python train.py --num_hidden_layers=11 --hidden_size=576 --head_dim=64 --norm="rmsnorm" --norm_place="pre" --positions="rope" --rope_fraction=1.0 --init_std_down=0.00228 --beta1=0.95 --lr_head=0.00657 --warmup_steps=200 --schedule="wsd" --doc_mask=true --dataset="wikipedia_en"
MLP neurons of a small language model. Each row is named by its layer, matrix (down: output weights) and neuron, and shows model dimensions 512-575. Each number is 128 + 24 x the weight over its row's rms, rounded and kept within 0 to 255. A neuron's up and down rows have the sign that makes its largest values positive.
After each neuron's rows is what it responds to, as a language model described it from the Wikipedia text at the highest values.

L3.down2041 [121 176 154  68 103 109 145 128 142 109  95 119 161 140 133 158 104 112 127 159 141 144 159 163 124  66  91 120 153 110 132 150  76 101 131 123  99 127 165 132 140  97 142 126 116 111 129 170  98 135 113 135 148  71 126 171 134 132 177  92 123 169 113 134]
Responds to: Parenthetical closing punctuation. Commas and closing parentheses that end an inserted or trailing phrase mid-sentence, as in "on average," "leave of absence)" "in the district,".

L5.down1753 [ 96 155 198 115 158 104 130 153 169 104 123 118 163 158 113 124 146 101  92 127 100 130 150 176 111 132 163 139 136  98 128 111  86  93 144 152 135 105 132 117 157  99 109 138 105 104 110 157 128 166 129 193 174 116 126 167 128 142 134  71 166 141 129 113]
Responds to: Mid-compound connectors. Connecting tokens inside a paired or compound phrase right after its first half, e.g. "rock-and", "middle to", "human–computer", "Bosnia and".

L5.down313 [ 97 123 156 134 192 124 127 115 160 107 164 187 117 132 112 124 199 139 142 107 116 110 104 132 134 130 115 170 177  91 138 132  92 146 152 160 109 122 114  98 137 122 106 104 135 113  94 121 119 146 115  97 145 110 142 140 127 101 123 110  91  99 134 143]
Responds to: Citation fields before dates. Separators and field tokens in citations, taxonomy authorities and tables, just before a year, date or number, e.g. "Powell, 1980", "(2016)", "New York:".

L6.down439 [152 107 113 124 172 107 139 146 128 143 143 136 105 144 112 168 186  83 186 147 118 134 128 159 123 128  89 143 148 116 115 157 100 145 126 119  88 110 160 102  46 131 128 126 117 120 116 120 132 104 108 113  79  70 148 119 103  99 111 148 119 130 121 133]
Responds to: Definite article before organizations. The word "the" before a named organization, party, team, chart or body, such as the party, the Texas Senate, the Billboard 200, plus blank table cells.

L6.down953 [139 108 141 135 132 120  97 132 147  95 138  94 166 140  78 133 124 125 135 132 132 123 135 125  98 135  97 159 135 133 124 131 140 120 143 152 131 138 138 106 108 117 111  99 187 128 148 137 143 130 114 110 126 113 127 135  96 116 140 122 115 149 160  92]
Responds to: Pointer to following content. Prepositions like in, into, with and section-heading or sentence ends that introduce a table, list, book or volume next, e.g. depicted in, published in.

L6.down1822 [140 126 141 137 147 125 113 138 141 142 120 111 101 109 169 128 115  96 121 150  95 153 133 121 113 175 135 110 165 141 167 129  96 134 137 183 149 174 150  89 129 112 136  86 126 128 127 120 129 143 140 163 148 131 124 137  95 148  87 158 128 156 129 143]
Responds to: Determiners and ordinals. Determiners and ordinal words that open a noun phrase, such as a, the, another, first, fourth, especially in "the first time" or "his third film".

L5.down308 [150 115 166 168  87  98 111 128 115 140 107 114 131 151 124 120 127 131 152 131 159 134 112 146 137 121 180 149 131  95 143 126 168 155 168 109 121 134 114 129 166 112 137 141 122 133 112 105 134 145 156  82 118 102 151 127 101 131 118 163 141 126 124 140]
Responds to: Year digits and acronym completions. Final digit of four-digit years after split prefixes like 202 or 197, often following "the" (the 2025 season); also middle pieces of parenthetical acronyms such as DHS, TSR, UBS.

L3.down1126 [120 153 132 109 123 139 141 138 120 127 106 110 162  91 165 118 177 130 127  83 140 151 146 144 183 134 110 132 136 118 132 107 103 107 135 147 165 122 133 130 167 137 138 112 117 125 146 129 116  98 120 123 123 142 136 148 108  76 133 130 105 170 125 154]
Responds to: Year final digits. Fires on the last digit of four-digit years (201'8', 199'0's, 195'4'), and on "of" in institution names like National Register of.

L6.down1531 [165 122 115 134 135  94 130 118 126 144 109 151 112 148 132  97 123 162 125 160 109 124 110 140 167 134 143 164  61  96 142  96 121 105 119 132 101 131 127 149 119 136 142 155 153  94 113 132 109 125 138  96 119 153 149 119 127 103 152 148 154 148 141 120]
Responds to: Link to second party. Connectives such as and, by, to, from, with that introduce the second entity of a comparison or relation, e.g. compared to, differs from, a paper by.

L5.down767 [116 144 113 129 131 138 131  94 111  90 115 120  71 130 137 107 121 113 148 120 130 122 138 153 153 124  77 133 124 137 147 145 120 138  99 137 127 131 133 140 165 153 191  95 140 156 126  98 136  99  84 133 132 158 113 124 166 181 187 132 143 162 108 129]
Responds to: Opening quotation marks. Opening double-quote marks mid-sentence, just before scare-quoted words, titles or quotations, e.g. more sexually "advanced", as "taxi-driving; weakly other span-starting tokens like (, ===, non-, Z.

L3.down1061 [125 117 147 132 117 145 153 143 119 115 105 156 142 129 123 163 141 134 132 103  89 139 131 180 152 105 148 121 145 122 135 158 137 131 196 155 144 170 178  67  88 125 140 102 127 117 118 107 114 119 130 136 124 141 101 141 140 168 150 129 106 140 107 107]
Responds to: Main verb after subject. The main verb of a clause, or its first piece, right after its subject, to or an auxiliary, e.g. he considered, to try, which feature, pre-cedes.

L3.down528 [164 132 150 119 148  76 156 137 127 134 125 128 162 131 160 130 128  94 150 138 118 140 156 131 144 131 156 108 112  96 112 124 112  86 130 145 124 159 123 136 155 170  82 119  81  96 120 136 158  97 106 115 171 115  71 181 108  59 149 121 136 121 110 117]
Responds to: Coordinating conjunction in modifier pairs. Fires on "and"/"or"/"&" joining two adjectives before a shared noun, as in native and Chinese, eastern and central, military or paramilitary; also "New" in names like New Zealand and mid-name word pieces.

L3.down1307 [118 139 189 179 164 109 103 150 124 108 129 128 112 144 154 158 109 152 123  83 155 138 129 106  95 119  76 131 146 141 112 141 154 123 109 109 146 158 117 120 116 139 118 110 125 110 165 135 133 132 146 124 122 120 104 119 143 163 153 124  74 141 133  71]
Responds to: Noun after indefinite article. Generic head nouns right after a or an, often in appositives or new clauses, such as position, post, battle, paper.

L5.down1657 [ 73 120 131  99 127  79 167 114 104 127 134 143 147  97 120 135 145 146 144 130 113 135 120 152 125 124 134 154 126 110 121 127  85 118 129 105 121 137 150 113 119 119 134 142 170  78 103 145 124 151 102 138 116 127 126 119 114 139 147 120 137 138 102 124]
Responds to: Clause-continuing comma or and. Commas and "and" right after a completed clause or noun phrase, where the sentence continues, often in critics' review sentences (e.g. "called it a good value, describing", "original", and praised").

L3.down1539 [ 92 134  49 158 109 161 128  93 132 156 131 136 126 179 142 157 125 144 142 144 113 120 111 164 104 140 128 123 112  74  91 107 103 160 151 162 159 113 142  97  96 111 115 121 152 120 103 122 143 137 177 112 106 152 138 135 126 112 119  98 124 114 162 160]
Responds to: Possessive determiners and "head". Possessive words like his, her, their, my and 's that precede a noun about a person's family, body or work ("his wife", "her home"), plus "head" (head coach, headcount, bashed his head).

L6.down2014 [146  99  99 142 155 131 124  76 129 144 131 151 112 188 186 139 166 129 115 146 147 128  99  71 164 132 176 111 137 104 176 129 131  96 101  96 121 107  91 120 149 162 160 113 128 152 127 103  98 148 118 104 102 135 153 121 123 122 140 121 102 161 115 157]
Responds to: Family-relation predictions. Words in biographies just before a spouse or children are named, such as and, has, their, had after "married" or "his wife".

L6.down459 [124 143 129  93 156 105 111 118 106 103 146 137 120 114 144 110 157 179 108 124 139 120 132 117 137 118 124 101 148 108  91 143 130 149 161 140 115 127 129 123 127 147 113 120 193 124 118 126 139 143 135 124 109  98 110 140 159 138 103  58 143 140 127 126]
Responds to: Year final digit. The last digit of a four-digit year split after its first three digits, e.g. 202|1, 189|9, 190|6, often before a dash or comma; occasionally other word-final pieces.

L5.down242 [177 114 104 111 120 128 103 135 144 168 130  94 127 153 105 173 153 149 157 109  85 107 158  73 133 108 128 144 133  69 139 105  77  75 129 131  94 117 132 142 162  94 130 127 113 112  80 126  93 169 151  98 125 121 165 195 151 103 131 129 109 106 171 112]
Responds to: Determiners after prepositions. Determiners and possessives (the, his, their, its) opening a noun phrase right after a preposition or verb, e.g. "around the world", "in his house".

L6.down1349 [ 90 150 157 181 164 152 159 100 150 151 126 135  95 141 108 149 111 127 121 110  84 124 129 116 124 127 160 149 139 111 140  95  79 140 137 143 157 148 131 103 106 178 104 141 140 159 130 143 150 120 151 132 163 100 119 166  89 158 146  81 132  92 141 114]
Responds to: Coordinator between modifiers. Commas, and, or to linking modifiers that share one noun, e.g. national and state averages, North, East and West; also table-cell separators.

L6.down2047 [114  81 119 107 133 129 108 182 122 122 127 141 153 152 108 106 161 121 187 105 137 113  90 154 140 101  86 117 138  98 140 106  88 163 142  75 124 136 140 120 114 180 130 119  84 131 110 164 138 137 100 126 115 130 113 134 151 134 137 130 139 126 136 145]
Responds to: Membership in political bodies. Function words after "member", "elected", "seat" linking a person to a legislature or committee, e.g. Member of Parliament, elected to parliament; also election-table cells.

L3.down1648 [173 126 104 140 115 131 129 175 127 112 148 171 115 116 113 101 138 131 158 111 131 129 163 119 137 154 137 125 115 146 104 109  98 119 151 124 136 122 145 169 105 131 124 176 170 122 118 125 157 132 114 117 131 117 115 104 157 106 131  45 124 129 148 150]
Responds to: Table and block starts. Opening pipe of a wiki table's header row after a section heading (| Year, | Pos, | Party), plus line-ending tokens closing a row, paragraph or list item.

L5.down1678 [158 139 172 122  81 153 145 128  92 117 182 132 130 131 184 112 127 120 140 126 104 163 115 143 140  98 127 106 152 122 120 127 127 109 164 163 113 154 133 169 130 116 133 107 107 101 117 173 119  80 120 158 148  87  90 155 121 158 149 133 110 138 108 124]
Responds to: Appositive phrase openers. First word of an appositive or relative phrase after a comma that restates the previous clause, e.g. ", a swing", ", the first being", ", which".

L6.down574 [129 136 110 157 122 116 165 129 115 133 135 130 146 131 140 122 145 132 128 147 108 170 129 108 166 158 113 131 121 125 127 176 111 126 145 155 144 111 155 127 131 163 154 142 129 122  90 123 118 136 152 171 122 124 145 130 117 134 140 133 127 148 149 135]
Responds to: Opening quote marks. Opening quotation marks and opening parentheses placed mid-sentence, often after a verb or preposition, as in encouraged to "write, classified as "scenic, League (8 teams.

L5.down1406 [111 147 134 130 120 123 132 131 122 111 115 114  79 117 133 108 144 144 108 123 125 113  97 148 157 132  86 141  78 128 111 159 110 127 141 135 119 127 114  90 132 151 144 127 170 127 152 106 112 111 131 152 143 134 162 106 191 119 131 148 145 134 125 121]
Responds to: Table-start pipe. The opening pipe of a Wikipedia table header right after a caption line, mostly election results (| Party | Candidate), also seed/draw tables; weaker hits on list dashes, percent signs, and words after "but"/"and".

L6.down2059 [103 107  87 154 148 114 138 134 157 136  95 101 122 120 142 154 131 109 137 144  81 126 108 106 113 135 110 108 151 148 119 148 124  44 118 114 105  94 107 139 119 124 122 178 120 173 101 121 159  89 123 120 183 177 170 155 168 107 121 174 148 176  96 139]
Responds to: Slot before year entries. Table pipes, cell spaces and opening parentheses in wiki tables and lists, where a year comes next, e.g. "| 2001–02", "(1971)", "January 2019".

L3.down1346 [135 134 118 149 141 107 116 131 146 124 105 137 119 128  88 119 155 118 115 161 142 144 109 132 128 178  93  77 103 122 164 104 145 123 103 134 123 118 114 140 109 149 155 129 122 178 111 117 146 134 154 173 113  98 132 133 146 109 155 119 122 160 102 122]
Responds to: Opening quote marks. Opening double quotation marks (and some table-cell pipes) that begin a quoted title or name, e.g. episode "Miracles", album closer "Satellite".

L3.down1770 [147 149 154 125 133 125 139 111 153 148 114 110 140 127 125 138  97 170  90 111  97  88 131 114 156 155 108 151 169 110 124  68 137 140 135 138 135 139 116 117  82 168 146 111 116 149 163 126 124  98 114 121 125 150 145 142 156 100 114 126 127 135 127 135]
Responds to: Dates and places in biographical data. Tokens inside a person's date or place slot, such as the first digits of birth/death years (190 in 1906), c. before a year, in before a birthplace or death.

L5.down746 [178 107 129 123 151 149 131 143 194 144 173 121 168 144 139 155 127 124 123 101 144 158 111 159 166 156 153 130 122 173 144 141 128 163 141 153 132 180 146 156 109 151 105 117 137  91 102 157 104 128  98 113 148 123  78 112 168 125 105 145  98 128 153 115]
Responds to: Predicate after a subject. The verb, preposition or comma directly after a long subject noun phrase, e.g. indicated, led to, called for, noted that.

L3.down1141 [152 117  99 152 153 145 141 136 131 126 163 118 145 143 131 130  87 129 108 167 180 100 121 130 101 139 122 106 123 114 130 149 134 112 115 136 126 142 119 168  65 129 125 134 159 122 113 104 126 131  88 128 131 116 146 132 121 176 109  99 130 103 136 117]
Responds to: Partitive "of" after quantifiers. The word "of" after quantity or part words such as all, most, several, number, second ("most of the"); also other "of" uses and table-cell spaces.

L3.down957 [128 111 152 100 142 128 178 131 153 137  95 172  79 128 116 115 145 138 116 129 130 127  99 156 163 101  96 118 160 146 105 120  99 139  73 113 166 141  78 123 164 140 144 160 176 119  88 130 108 149 169 138  71 101 130 139 139 161 118 101 143 110 149 121]
Responds to: Reference-field separators. Commas and pipes right after a name in structured entries, splitting it from a year, place or next field, e.g. "Reeve, 1865", "University Press, 2005".

L5.down2099 [139 157 136  82 120 116 165 126 143 130 121 116 174 123 110 155 105 108 118 168 126 105 116 180 128 174 154 106 109 131 130 141  89 111 109  80 145  98 146  89 172 150 148 128 131 166 151 164  98 132 147 110 135 108 145 151  86 114 132 100 151  96 136 127]
Responds to: List-introducing colons. Colons and line breaks that close a lead-in line or == section heading right before a bulleted list or table, e.g. "include:", "the following townships:", "==Coaching staff==".

L6.down1891 [153 112 118  84 122 129 127 131 123 134 119 122 150  95  59 107 133 122 147  61 124 145 180 153 128 168 121 142  70 141 149 119 110 114 100 150 141 156 125 117 125 150 107 125 126 170 185 189 144 107 112 112 153  83 133 147 131 142 146 134 144 120  86 157]
Responds to: Main verb awaiting object. Transitive verbs just after their subject, such as used, features, demonstrated, in expository prose; also prepositions like on and of, and digits in tables.

L3.down552 [140 135 113 111 120 118 154 121 125 127  76 112 103 124 144 132 102 151 126 165 138 125 116 121 115 153 128 117 137 156 115 113 135 132  54 104 171 143 128 123 116 136 167 147 106 144 109 163 124 101 129 124 126 127 116 134 110 141 174 153 126 111 101 114]
Responds to: Mid-sentence commas. Commas in running prose and lists, most strongly after a complete clause before and, but, including, or a participle, e.g. "film, stating".

L5.down497 [187 128  81 107 142  99 130 123 129 111 120 130 150 128 155 125 136 119 119 133  95 135 146 121 160 145 115 166 143 129 127 118  90 118 137 127 121 133 139 108 117 131 121 122 105 120 131 118 112 142 118 150 132 152 126 132  96 148 145  77 157  81 157 128]
Responds to: Closing inserted phrases. Closing parentheses, closing quotes and commas that end an appositive or aside, such as Gudev, or (Republican), and pronouns opening a reported clause, such as says he.

L6.down132 [ 98 130 133 177 137 140 140 139 135 109 134 112 147 154 150 109 140 109 126 126 114 113  59 126 108 148 151 140 131 112 131 138 136  98 133 128  98 114 123 127 108 111 118 154 110 101 100 130 150 154  78 146 167 116 127 137 155 115 130 101 133 144 137 123]
Responds to: Closing parenthetical punctuation. Closing brackets or quotes ending a parenthetical note after a name or title, usually in table cells or lists, as in (incumbent), (The Scar), (3).

L3.down1190 [106 139 144 114 121 163 156 132 148 116 133 120 119 133 129 153  86 141 129 124 155 111 142 147 122 119 187 141 172 128 118 154 100 152 126 141 125 132 109 150  96 117 153 123 130 131 128 148 154 113 162 146 119 144 113 143 107 132 145 157 125 109 118 129]
Responds to: List-introducing colons. Colons (and other punctuation or linking words) ending a clause that announces an itemized list, often after a number, e.g. "three kinds of delimiters:", "six strategies:", "divided into:".